python train.py --n_head=12 --bias="all" --init_std_down=0.00274
MLP neurons of a small language model. Each row is named by its layer, matrix (up: input weights) and neuron, and shows model dimensions 256-383. Each number is 500 + 50 x the weight over its row's rms, rounded and kept within 0 to 999. Numbers have three digits each.
A block is one neuron, or neurons of one layer that tend to fire together. After each block is what it responds to, as a language model described it from the Wikipedia text at the highest values.

L6.up16:413360503471570490529588523442445484523531601417600567498505471518471534489573455490460491417489450445465468488465515482567533517428404469511458571540503503570519575473499442510448490515464582526551550493506449514468476503430478532539491525490409500502484518555466492516537503523484451539482544474462522539571526560467383465520543500467561510460474457421516506580471442451451436474526
L6.up129:514563449453471573575488520508463457589485561342495511476618484458600501493526579544370443506369547489508605496494446465510513519579443557444467422522553380489514467519507484466550475586581513475478547485498534496464451497525368571405528562464454490505493510488569443436529487474487501527505519481540488455523518505470411429560451507546476441422482438514554504547493539491441498546580
L6.up403:495458549589494521521479555521465566470548536539447456559514525509563611492509392515514500558451547464539471456499405562503483490583502530513490416504478504470437441509515507485533581511474348577470475490495494533514455467481478459578474451465439528555485488495483498474461515467442514440444484508417482557598483551515497541563484458506534475495502523556481474466640449524580458465500
L6.up439:519487539533501492456415512606459516480538589441610516541512431513471502523539521482511570517529561515533497513546475525526520545580426520544525475447540512567452415488411499558413417557462485513443532438509540520509461525526486464532450456496449526438472519446475481510535457555536433404493550474507628478384510498566438536512529541444391508475468419502526526508562540469518445505554
L6.up455:497516473500432414480508475482438501589533581426540502498488470482438428515435441396450489591504497422452468551547529499525511493546428481455575529520530556502464453434480528518457516481528493538455546479480530522507449465495479557416501408586493617498455505484550479473518558584474507502480494555500586579507471471508498467517579437485502430465515560437484597567448494489480358515505
L6.up484:525537466532527479545457453480487495490469587546595637429491525492507437478485469472565500551468522557473452432485508483446465566483479543493499480592570576520499501492452506538541436492419553546492576440489444488451479535570523485535433436516557367506474390516432421520535552452391431491497540507436495420493384471374440529522487450514530522509468488546550479525454565502536505490535
L6.up655:558481527533503413494536560482433484414483498443535533482491458480481527528540459514383459592418448462452584535507512504525585551479449583517424553478421516507559452566520516560544540475574475501602624477489538521540350461475542464436525510527464560549467464442452507416505550524543509582491473495514557612506514501525459441621499456462465558387487468505491435602532444470483425510396
L6.up757:540440533473408536524426513469482518489563513491527564509450501492496468430535557476481480541512519586522576521483602487521469416506506570505536534534491404514537463464472516385391468448495407463480489549445503512546452592494489417563551490504546548490437430501528436360565474505467473492484562525578541476533487501464500525522485497550509409505586548505510513586561486471463413487510
Surname-final word pieces. Final word pieces that complete a split surname in running text or tables, such as Jenk-ins, Stev-ens, Nim-itz, usually followed by a comma, pipe or parenthesis.

L10.up121:517595542578522440472515510481539532488433504477531553477505421551525513530502544498461520532481455499559525453502541470513505531482499465454482576501502515448406559430464574411440476550487597491501575404462536449537427556511566502480538449591545414461465456541435554463404519489417453470529504474557558416518539555532545468563447514556544460487502469501458535480460476502510392577460
Sports team and stat text. Tokens inside sports writing, mostly later word pieces of team names and stat terms, e.g. Knicks, White Sox, Buckeyes, ERA, quarterback, plus table cells.

L10.up595:474504489502470472581490588481456494429557527524428569447513469471487565513519522532406482502571466501518487539606472488544448594522496527441536521500578438528530461458495514446511563451478480473542535562561453507486486483515567550506504564501480459486396523563467468462521553554619469525421510492441523501502499547455439508539382512484490458481498538453457563488538482410500453523531
Surname-ending word pieces. Final subword pieces that complete personal names, mostly surnames, in lists, tables, cast lists and taxonomic authorities, such as Pric-e, Cord-ius, Serra-ult.

L8.up56:428508477477506452393524614476532431572552513460557474500503509493513473590483511476487500422546462485560463488512534485462548572515583491508545583490507558532448510412460526484428578459401537556451564521586486436447560506506445511599547444527539476433450536460507505453551467487479499494560469439486465430501481433517543554525490529484464504578457449434461511567540502527558544498459
L8.up193:590462457378599473443554465530504450422549546561579561424550460591499462542573490543522486525405547447504466503465556463465441495475542503517456506440520519509524482453441487478555509549572510508488504458553570585390539446577502482506578523462517419573512518414568522517579412464563564459526493437423515398485502484572463475482545543485568560452550461485503507526461459501526573519479
L8.up246:499518505414550494498577537489389476468477522554547441516501455564493492533503497417557572459533491481490484534422646489478463510419444485518571471498427559526418482465423399454534484499463388509549581588489489520598482514524631516464486544461458514525516495539516438514612504466470508469533496398524434536549506461465484538488515545429501456539559444457336557403505559473489503426487
L8.up304:516510509511456473415499520539507542577560486533618451493529541537471489497542506363478470588484478524501456583464541444493533465551484536527573461532528523594491547461426484501463431574543554442542504598558427586487473429537465427451421613570509445584535537495485441496493443499499482483599504534505506491441497511563499523458516436486545496436559449486526490513555563508515558415490
L8.up324:533426513569641537518543569449536439369558449506521564405563440546537435525589502497550542528562493502445504455458521468466529562499490474427511523481498526589463426526529558522465457446495488534469551461522398456485445464581429508517544512476480487484542533470513498585486508509500474510542528535543541479468500557542485471545502583565495453463550466511475553514538542505587469456442
L8.up349:567574458399539544537497458523471439557478470549526445529502562484563568548470535425441442553383465464522508489481494619442466523554508458517601506494521487483498517555413507410525506513555627473510534492465467500576477455506548548554534494525482422498420572445537473525549466549501607494564505387484536563561413471461500487499602496468468391461486451536528556562485429452472586562495
L8.up360:624445493542518416422561483547473547464562456511502547456611518486531514428607490445512574487546603532485486577498505450461594532493469510456467450531527552564436471512493486551558448554487519443451450463507494482506524485573446453483480512519364414463565481515479546534549538582492505565492473525517397498497570527627589466434386499517397442464601514439528514538489388551477534579462
L8.up653:445567499516488451441464497450502472463606521450444558506512577549509411534406473411490460518427444456596559566494502580542450472539528538513478484451598440464544535535422423503441540538583421498506470419513410453446524496474525509392451584410459465492463486445537506456518474475543568536538545476464530432463449516563569540555482488482547468506543551423536505556496504538492536493486
Word-initial "b" fragment. Fires on a lone "b"/"B" token starting a word split into pieces, often a compound's second part: un-b-alanced, Wheel-b-ase, guide-b-ook, b-orrowers.

L10.up160:513557510480453563514546500458472414426483426547459494438458549448530544514479477567405449447476505500564541491523510555523418545608431532519492503588496468517533488433453504468447510517499544496504539543396491504628458450581577520462528575516511545460548588577407501457486544496537470498449512517365518479536538430450454503510518426552530487504572495465446581490565486439482551469513
Inside proper names. Early and middle subword pieces of proper names, mostly surnames after a first name, e.g. O'D-air, Gra-ff, Os-orio, D-und-ee.

L8.up16:359542488437536446485506519509488563534585469496610480534532539480428481548502534601445510478543502523566513369580589515565462563471383585492424516387545516473446483512544453516445609470477415520534509492505541520482451540529501485480477461457474509447507540525476527513525530438540511491450537492463461489458501536536471509513563433517477536560488568443490452472440557508487475505554
L8.up87:516584614528393533450504595521547443422500584514509478450483456613472501493452532549503519479519495456433594514469490528491620465505556448545391517524514383493493470537532567539427518433514488512621522447470529592532496564459462492531448516462491454491554496451440471451465473435442439461482410556452582530466578497595569477516507452535551475501546564510508549412451480450428467503530
L8.up126:457543542507480564498472549543574548501500501547549520444566481423446510506495506475501546612530422495482508545533432506516395479597528517492496406478572497560413447553534418502545502446551518564554574518420505478586449494513541503571471570480465404489488476437467544388473431555531530473475537499604569595517518581463521454535473510578465433452556474498449429555435491466453456525579
L8.up178:481435460468479498461468532420520445454571494406511461515388502511600544477560387464456530485490542562461441471488527588566544484506549410475545439535486494610505562535400527497495483555493434458443454548460491502442480529486486540505582598418613506457490567393498470430459539471560539462520380522504537416473435476524543531469587493561568530490477550461540546394469543544635538372462
L8.up238:429491553588532436442487493495539525490544496435548533555403453531564442480526424507562508452485525429548421548467486494552571596465581535428540431434514480512447447535448518545577529606561403509547480540407537472474473530499549485491481616533498456492545399423480407539406539565474449495498447429498514462413585467483464545570515451405573554467466503559525532506541491520447516545469
L8.up611:489421638499491427505470468541530537519554463412534528420494440571536509416499634472467469514449493428511569511478512461543509554531578510447585497435434469548531516579523512502556519536487488509576594520486464467516465481441527489439552514512416427506435435551474538562417511535397465537400466386561528529458508529570505508537582533454482424491395566535549577594537521421510466439467
L8.up677:477459503538471503476516432503491494446505578480559513512493598545491488488555493469560478462560461434540589486521483466553578511544610546552506579608504477421485466488517497536466514423522484468499488497521459515479510571524498539500584535509529488516575503441443508508398532503555541457445572520422484511504583553385474563584501444456408441462387520560534501522463544554515468485523
L8.up694:506505502497640536522453478492487492502388577490532600508427449519517587567570556457439459459494521500543588570453485585625547437517497543558564600457538502516441419366408436474553443525548473531495477524536480562552518469480506487444415466487466427464382505485467457567513546577500476482468536492596450477426463495530509501527404477617454503460540532344447572487514509507461488439485
Sports stats and tables. Word pieces and function words inside sports statistics, game recaps and Wikipedia table headers, such as stolen bas(es), tou(chdown), rating, Ref.

L10.up21:476511470491577437468509522398514519452521464441491524536487510589526477508547505507392507500497490563492433468471536504385518504466485489495539531541451559447502501470537497573415541564540505545434475437505489564451550553531538514502433395501481523541522555469579570537450472570498519555464524413474405511454389503479538576551486489472509507449422504539487499608546520410652511466493
Word-initial p/b fragments. Word-start pieces, mostly b, B, p, P, R, split off as a single letter before the rest of the word, as in B-ranches, -p-it, -b-uilding, skyl-ob-by.

L8.up99:485486609536446516444392559540540528385405401616447583542506410458601495468468486514497524451401505502513538507536442523507525552477486566477444531557455486457552538461481557479461453542510473631490521513543467428539465392498517524507402482585480451549481590539460413537508498514513467541502512519518624558443518482451446592524393569444574457600480462411493469510533457485538499403504
L8.up100:509418503529515481432518457472442562398465419573485483531478493390664613484461493482515547507494520456464519441559539574511477555484526419526651571600506488509471567471541578515508462492531502506480502466536390535482480450483469459514546445495549475443438545511577464487532594511517536443506458535533547479480452516537544539570457498509502536573462552395518502447467454474521521487551
L8.up297:455389500524493524513551452449520548501379460472467518475571495472557543514431473442504578503318491534518418505455470578515480439465526515497435522416496461505566442572497555547500479544446493528461488522441529485420426569528515611477554502544556492599454542472495503489564578560631583437444538503515605622524522449542515502558528452549578414518493485579474464470510441569456429489443
L8.up329:451502499487503621561512510500401456503466478429496562507587521472555568444512540483421458522479568522557487459522567531513570512491461469547501511565547506510481456376505484601536540475519526568483561510499431466419472511521401598505477476577463539373374458484562568498470597458474461505465508391489494498497400479511446527397508448500480567461487483469498510423525437459459476423476
L8.up589:536419472523520555517462526563486610443485529543567511469537489442533516516452561389504512522421493515472586503472471560483573495544500498541507446595429523533543498471450563496479560513534521545439578452549524470485489463461408587500407520448429406498430532519537507418560524477430532542578576463523443570420494461470417547607515499512466550542444560503555425409505501511483535510543
L8.up723:506483471471547482546514481512550516497572503444431486524432540531467449550507521469481523530421482481529518548547454489515550358474474554535460379569541529523564476509455545496531477569543543429421501460471473414372532439611498559503543445466524519539529384501494622493647456548512417402520594484534443420475433493456501562547494509465539446418406494471523419541424491498446577462548
L8.up733:446430558428522494400462432544491511507470490502493477454530509505546493455560487508488476510452412553508529485590428520587433452494550656503467534504517511494417526545554471469472512508516510445494544554453497510476494538548478425516511478477463429516587532488568498505527507459492518533557494567483517480526471505434418495603460505497546434425429487551531511551501395473616405519559
L8.up766:552479487477447428516498493508474470609565464532537427460485484541545569610394423442586519509412478502470635499515501520497505497475450484559486478540442502521422511505472575533490535497451511419510560517473508543520466470464461510507531445495450487503479355554492504505510460467472454523621504525547580533481481445527435563562487526524515511383505472469447446547489548473425575418525
Post-name continuation tokens. Fires on the token right after a person's name, such as "of" in reviewer credits ("Gene Siskel of the Chicago Tribune"), commas, pipes, or parentheses, and on later word pieces inside surnames (Castelnu-ov-o, S-uz-uki).

L8.up106:440500526469438498515402452448517501556501509540604426490629543472483516464526499395574517420571511344518544430527537517407516456505464501525555444498475466495452549405532474562506544551516523510499472572492532503488450528550470575538562425405387501513551461456447535502536419510488567497424482597491510516411434549509378424593565529565445576480454421443570492504481474506522532477458
L8.up147:504579461577556554523505568591456463533467416510419450481557453472529487481436369578509473481562486467567473474538468436468488531531435463463482572451470472453542443520491489483484554570496530541511592545536427490428560499539476447480510485444490473513481478416583504546488519500488533546453476453591457460483502559427499556508540521518499440518619458464441592528524478435429588571444
L8.up163:537464527419459493480532533445483601498522499565506491439494468532480475452452496475605540438437485472495435520463529548457522505561518521497509519476586572487488421495607457399503540534470565454512501483554483408541526452516446607512561475579472539543481425514598501445392482567423465497513532458528537464511492550505510443570529453627527522487561500449473577511503509392467512442582
L8.up245:454570492520503485472556521590432449492501426460505546468453483556560526525463486482479458470490447385532548560495502546530444471532462522512541463445510507536503539528464443521628470477516531485528516436531407500390422538467497511464552476492372460502506506584524504581450476487577547524597439498546486450482491524592451524489428529550481449512416536480501438477489524487462509447388
L8.up413:500478366559501527422505517543554488522501524616345447519507561556572450500540523573466505562526523469412521441478475589573594524397559494522559443448427512527462468540503446420534527493439552436475494518511474570540510469500525485472552545464361431491424538535499496428542488422506436486479480480512588433444481434564614535582551531470542471549466408493526522603536464510574476482519
L8.up431:530509448454579462426504549413489419447560624410522464485500436523525429437446403462497502507501526560604539551462443387445466529485419448426506518520502446509562453465524467500524617506474559562503565528485548538536623533462448514568506552503474387429491427429536548453447513516554592485599567502499543399486488496481499508517612496519431569506436419470495560562560495441496568507506
L8.up593:489501474437485548511497545568446535525518552418581505533544485432461537485459521504641559438560558550479479499443370616410494508477546402524473512510496495441478474454480492414509495507452494508494443514457455489485489541614490477537530486444421517572501555587440549448485579495522477481516448695488492448423488577496502575555488509484543498460552457448463428500477552418482547440519
L8.up748:529547443478598539486485494539524530521544466520448444470543444518467488488550399395521498432589481440499439461515563450434481607486457432500531482554457532499443451514523458515527598498486474525622471459510449578566481574522431484471524532413504548445411502520510485555446514512565513507473461484523504526442495516461518478506565558406472415455479469508464501492659485484470489436467
Mid-phrase coordinating links. Conjunctions and commas joining two coordinated adjectives or adverbs before a noun, as in shy and quiet, new, different, mixed or average.

L6.up80:555540459500531416451499527443513473487524448498537560460515558531524547457549635514500444455512495513479411562530436558426478513462548477546507492409478527474545372447548605485542519484544480498546473470449578472415421439413398566512495472519517471579561496520476572529508393456555582605487500496494525441547575521518492391476537528524498486477552497535527475445360524472445558524507
L6.up225:553598520478484536558586533584518537507552448540532491519681554503477463538482559435556581570487488550477528505480531557473475478461571539571548414507491537474540453469486452471573502491463534441542531472456438473532536522472502539587500521514513444530504524506443453446546512408552547486509491493526491466520534593457491476374531552444641531532484541547482500535457460565441476600497
L6.up254:441585495524506439463490530510533495504466487516480566473599495467552486505546515532464443483459495479513461554632526545549557424392607548507468528514470513549501538400513575532543422621471462383489584509533513480504452472509495512491350531604518360557569446532429538589590523500488459472519499541524614522490465475554489539534479524459546482378615547388475510556467504461504545580419
L6.up283:410504475477556512574529469545509421487471493489534482496530494456499486492484501555539485440495492496370518533465518546503560401578503540497480553504491479448601478494484519522487437561476470578439504482501525493427584510481450524455531452419455449534475503453542490427518573545468537535423505574458476511470520457600501581578420462480515455482477439482503503501522472553481510507504
L6.up285:330572562482499534598455508571470654486515447543633521516503489541531466588615537565538504423575503556522505438512519537554477441529436524465396549429555519484456357433520513590503481504472585468542574468428454531566517542572553568572599484546446505507469474456386559436512550542491547522474431518539501552457496567532545566535465474482551376550495514434471424546498491492426439515561
L6.up394:517540548543489479518519574501485543488491535535512537498595488558458521425523589497493541541559473487456456520504500475476521532542560551461522466512524532467394490478504512505461472569502527476454601440482507428449468397482470538422609547440473478512581508516471502515616482505501607520489490492433503594470414468573525528466525490467428517515574507436549512501539510499398543570443
L6.up496:536542478599488411499533485510565552582440511498438520484539507540461509556533541431498515480536482528562517521440494628559579513573477477500464441655468523534534512542499501479429456536444616532456460433461529470490526460507475619554625454476511525489486557537461439418430444518513495517524509485509590455469506479611508474517448428503501612585477478482497506401555543524570457470415
L6.up763:428478490512486493541466466544554558504497516490528509509535463512507571502582457539408547573484510589401484500553477472590454422499540463522488534482439460490476556410422501507507552530485444474526503582506557420457522482560476473521569517562485560431593537457502466512518589543560421529539432498570506444403548548490533467525570511444598478519452463439574466463532510539500482572426
Sports stats headings. Word pieces starting section headings or labels in sports statistics articles, such as Rec in Records, off in Playoffs, oring in scoring; also scattered mid-word pieces elsewhere.

L6.up178:496537520388634546499506510555503495533560485588471450550526488426377527505546525505521372475558526475482557389519509554539536511524496581512512501475490488475421503483430511475531469541528503510464479495589474421527550460485504507514496483457487455478490455561477547606470437384536507522541484474547550451536486616489489545510451552464529477475546500526589492515455455540465548396601
L6.up232:605575434531553486428474415580460480536473578469571511530561507521402613500505499510571529468469511444531496429476474557489420444523419508544500593494555546529466509519436465619453519659406573542457484551525489521479496544507474465623519572461482484596542470471425557500486480499573496484493546494491455485502435491473614527593539536438481430556487454452529402488451631456415522483393
L6.up247:537499460491523517592385476517518445443446544503414503467550475495429453463435454497501505456423440470514434478421465516540452448549447556593507525475545503489563467470483520520451498548483600509488488491534484517493578519540536562514520535399538473497533563430462458509554513493476487479489484548473509519532498508466531533517448564400526503513434541458538449542426497567574477529506
L6.up364:517454515454465447497508518506445553487491486490483522514471471536571541513475580488547422456386599458481456492585396498543417577489493387567567523599589428497458457511481531455498505527478461539516407489507534558412588480577493595544413647408479435552517506496512454579465447499498598496577498475539480493453583511506485484462449483454551431558489476480432471421452494441474503381498
L6.up367:519576513551507484521520434392475484518530461561480554496536523556651472458622565527564502437391450533577471474545507445523545518512405375522558591497432505469482468462485539507473477508586482636545437548489453453544538556494462524510433435477541434585490549560419395549467479424594456522502498481507413505513417457499502461557415480498412425519534429511536456515468461530517563557513
L6.up477:433495493547458521528500535515474478457502477508513544539442412541470465547503471358522537495498505475508460582535485522537471569492511536440504522503493537510507631460416539590501455519398576590523506522645429419542611511480559555539542519471547525503515461488465503549417539526487493501534503548520478428539526462449449477439558479574504580426478513469482469552539455498494540565355
L6.up504:519497480522547417408463447514451528477444539512566466624520522541459515544454474537642516420439483453552547498553504509416504594501363479536540455450415617532514484479544460487497609529459450490617478407472458551443573588486532556474465564563525565470503517517503498471549536536561525477538593527539511437504465512487427468535494500438450442523478419506531468480447527480521466506451
L6.up563:526474483524460548581451440414505526524580506469505489507601531439528484501448498499560412476525491422448497464515506523609455533488417564518500442560532505545456491511419519493470553355429476520484553442471448483477448554624549554522567469594474432516534519507491405506532569512525568414485489560457481489412582564430494498564439547514393541510585475468415463485444559526466449483430
Connectives joining paired items. Conjunctions and linking words between two parallel terms, such as and, or, to, by (social and economic, two or more, Fifth to Fourteenth), plus scattered mid-word fragments.

L6.up210:497522543558540369539480422604452505469442582557510539452548501481570582481494474473473575569536421524486468420411531500480526467479403465535492504536482497437485458491438456531393520477517453441473490470496573437509457545431553479453458495494597498625543419621426474434529602496411527494503562491493578493510480448493443652468470520529545469487503447563452433586480577583477520611536
L6.up309:534492494483468511531498500603482488522486476457448531472519442513552467531535470470499499480438455566553554367498630492519536412502496474549473568457476505517491500467559544465548598546483537469494542676508512506395508562430487543521449505561447495492585485597537484471555471542393473445556530487405515552553499506583467595411469459528474477491451491463487492539528451459474484551586
L6.up358:498487437545486428450551494476403514423651472509520469467495580535519482447489554512454495562522499494540626518501511606440555529475454552521471449568449472581461423505474505489427525505458471634581519459465576431546488457509428517508479627482451520521457483472459500514547487459496533514510466483522492475523406510495376593532499517574506504467502516521494464452516502507601509595551
L6.up425:499511443418499467434531480538479450545497567426626509449421520507380458489524485542513526537369567477465526461523473554559605481477475467473491422477486410481445438527508476510381464535486570535522585541460398424538532512481468553452560542497414433608553399568511505445557544521519457482507557562493428485443425551453526530571408430582440429545512425449588546565472508444517469420523
L6.up525:445434471466480420484430528468461451558461490492398585513499515520503507441459399559500503488525495487533504526557477544561536406502485495453416469591487561512478458505477508551535499496525470480485480504426542497564490463395507535475577383458558501644465492504475391563580540519513416472540434551478476436508470559517426548440509501491544442462559563504594445511587409505514574416489
L6.up549:596508502501494499570516504500541427523520540505552556471542508533429478530499499543475584462442489532460530535500462542528501444551579485514488472581474534501492530405480586459453556508560513427504453402446461433524530506483375490534531581529515531550573399554557524498562513515432497516471565469500513493492475478581531487520468415491549563431499458393492551520534451574538523529487
L6.up553:436502579553480489527476503477582500502441522551477489469500446506572429530559517520424401435458439470516542463560474463551415375537395554493474559395459409616556450442421575443493458474586537519503489481540485465421482562486409556518508581498538494543531561520536480426484534459576505450554499570533464484418419529411392539455497516448488535498488530510526520569495412578474530492473
L6.up623:473395513493399403481423456569486475551492552597483544488491439498570484409487458493399468581469430467474535462511471581481572460510442578556506435483554556490537399498513533541478462457526491549532516505471507379475491551486501470492497508474453559559511422565523421486532510524380519587456539456500501542494519573433346519495475456583491587562460556516553462506583466459535494524536
After person names. Token right after a person's full name ends, mostly a comma, of, ( or and, e.g. Ian Nathan of, Howard Walter Florey, and Julie Meynen (.

L8.up53:493575490475533537533423633472488442459526523496388517571495445419535457387535525463469479462520454494545556513559428589467545540618492445542554540499557460536450478494602553606443499466465543469470555483452446427473530471525494497479476471489444505556491495555523502513594624633514474514602519555463529426583471508526473514515481583454514507511573531462508491550524455526512454542559
L8.up162:518395478577478516519421490518461488611482500472521570454459455445435531577616511438417455497528585491421570526527614512558534500500493508489535480490493479527460489458513529471549608559372586504460585565542488469439517489555500497398519455458579471547619512469544545499591558461528580538500428398420452553467458551472390482478520462481499436367491502531471495534444425474483511534473
L8.up273:528526497521469509591538496458532525492529603438473465552443492406497434463530438468549449631538489452512530515506624519452538519506387560353564509563596413532535466543507531487531544405468457530495497468535451475523422517603434475474493477513548486434501437541417517506476474536527430545507455449444488606506441594480574596565528498662538462496597450555512441452519525491493512517582
L8.up394:578477515478549500504443504602454449603471475427490507448518452427550530585495434382478504517550442447524561529531457505521517460507526482503543607469611433518505547487471457469403510590589575570498538488515490431535483542517497533463559533560487440507511556512520457449495604589543485462458494455552457436512457464520396508445502543512428487440411489531544475509494475606480467495501
L8.up442:423479563477504404491555600486471486503441559502501577497459461471388510504488506513436486477549518448465575540546525494547474560500548423585430494479460434510453423489544466500486464553446486483566541467588434468449470498481489484536485440570470372583444486542569412447511492528515493503473496552462548534428460505479440512520535449510585436541502399533519451529535483535514514468504
L8.up445:487473507560549442542477510582541479561528496531428437434489472487474500597485475320411456546502494524445498590493587545548457498481462503474549466508575418503519488510448470536409501513493479467426615502486476458494438426499531535454504520479548519483487401563597501474539560447525436514381486442470528467473406496487467538502522485520478429480614542584528491551501429489506384553457
L8.up460:538465491474501460587470530507468492486428474558397554480470497433503594506516497468502483454512494479462532390544495463582502538533494514522477520515514523549522520479480522508434534496522490565505520448464470529476475471576536526521500457558456528572483509490451414512521500448541381558571447566488442493436536434537482528504378498531444505510494520456599537515505638517543561553584
L8.up491:532436498549483457488488553466552529410468591476597562555472540497510451539564492423422526605529572547530497429527516580459569441526431567460566540554578432482526534502530594560562482559430542589485574423573466579476504458520497525657535553463532458508510448486485547473597596509484413443469574492440566480477370510437440507548516351563406574559540430401507425539436452511526433584547
Surname-ending word pieces. Final word pieces that complete a person's surname split into several tokens, as in Byr-ne, Ed-wards, Mur-ray, often in cast lists and sports tables.

L10.up374:606452545433461527533524490546492555591427449407485536466512529478495539576480468449565529439550531450492543564565551490531522529455507471421484558587514447483484490355502451598549518489470495510517535579545523561510527488502453508469433497473477597579545496472498501420400494524521474478615452540530464441526415389426460625477498540542488444502533495485499565474505499454478569482533
Mid-word fragment continuation. First or middle sub-word pieces of words split into several tokens, often verbs after to/of/in, such as ret(ake), def(end), repl(ace), Vietn(ames)e.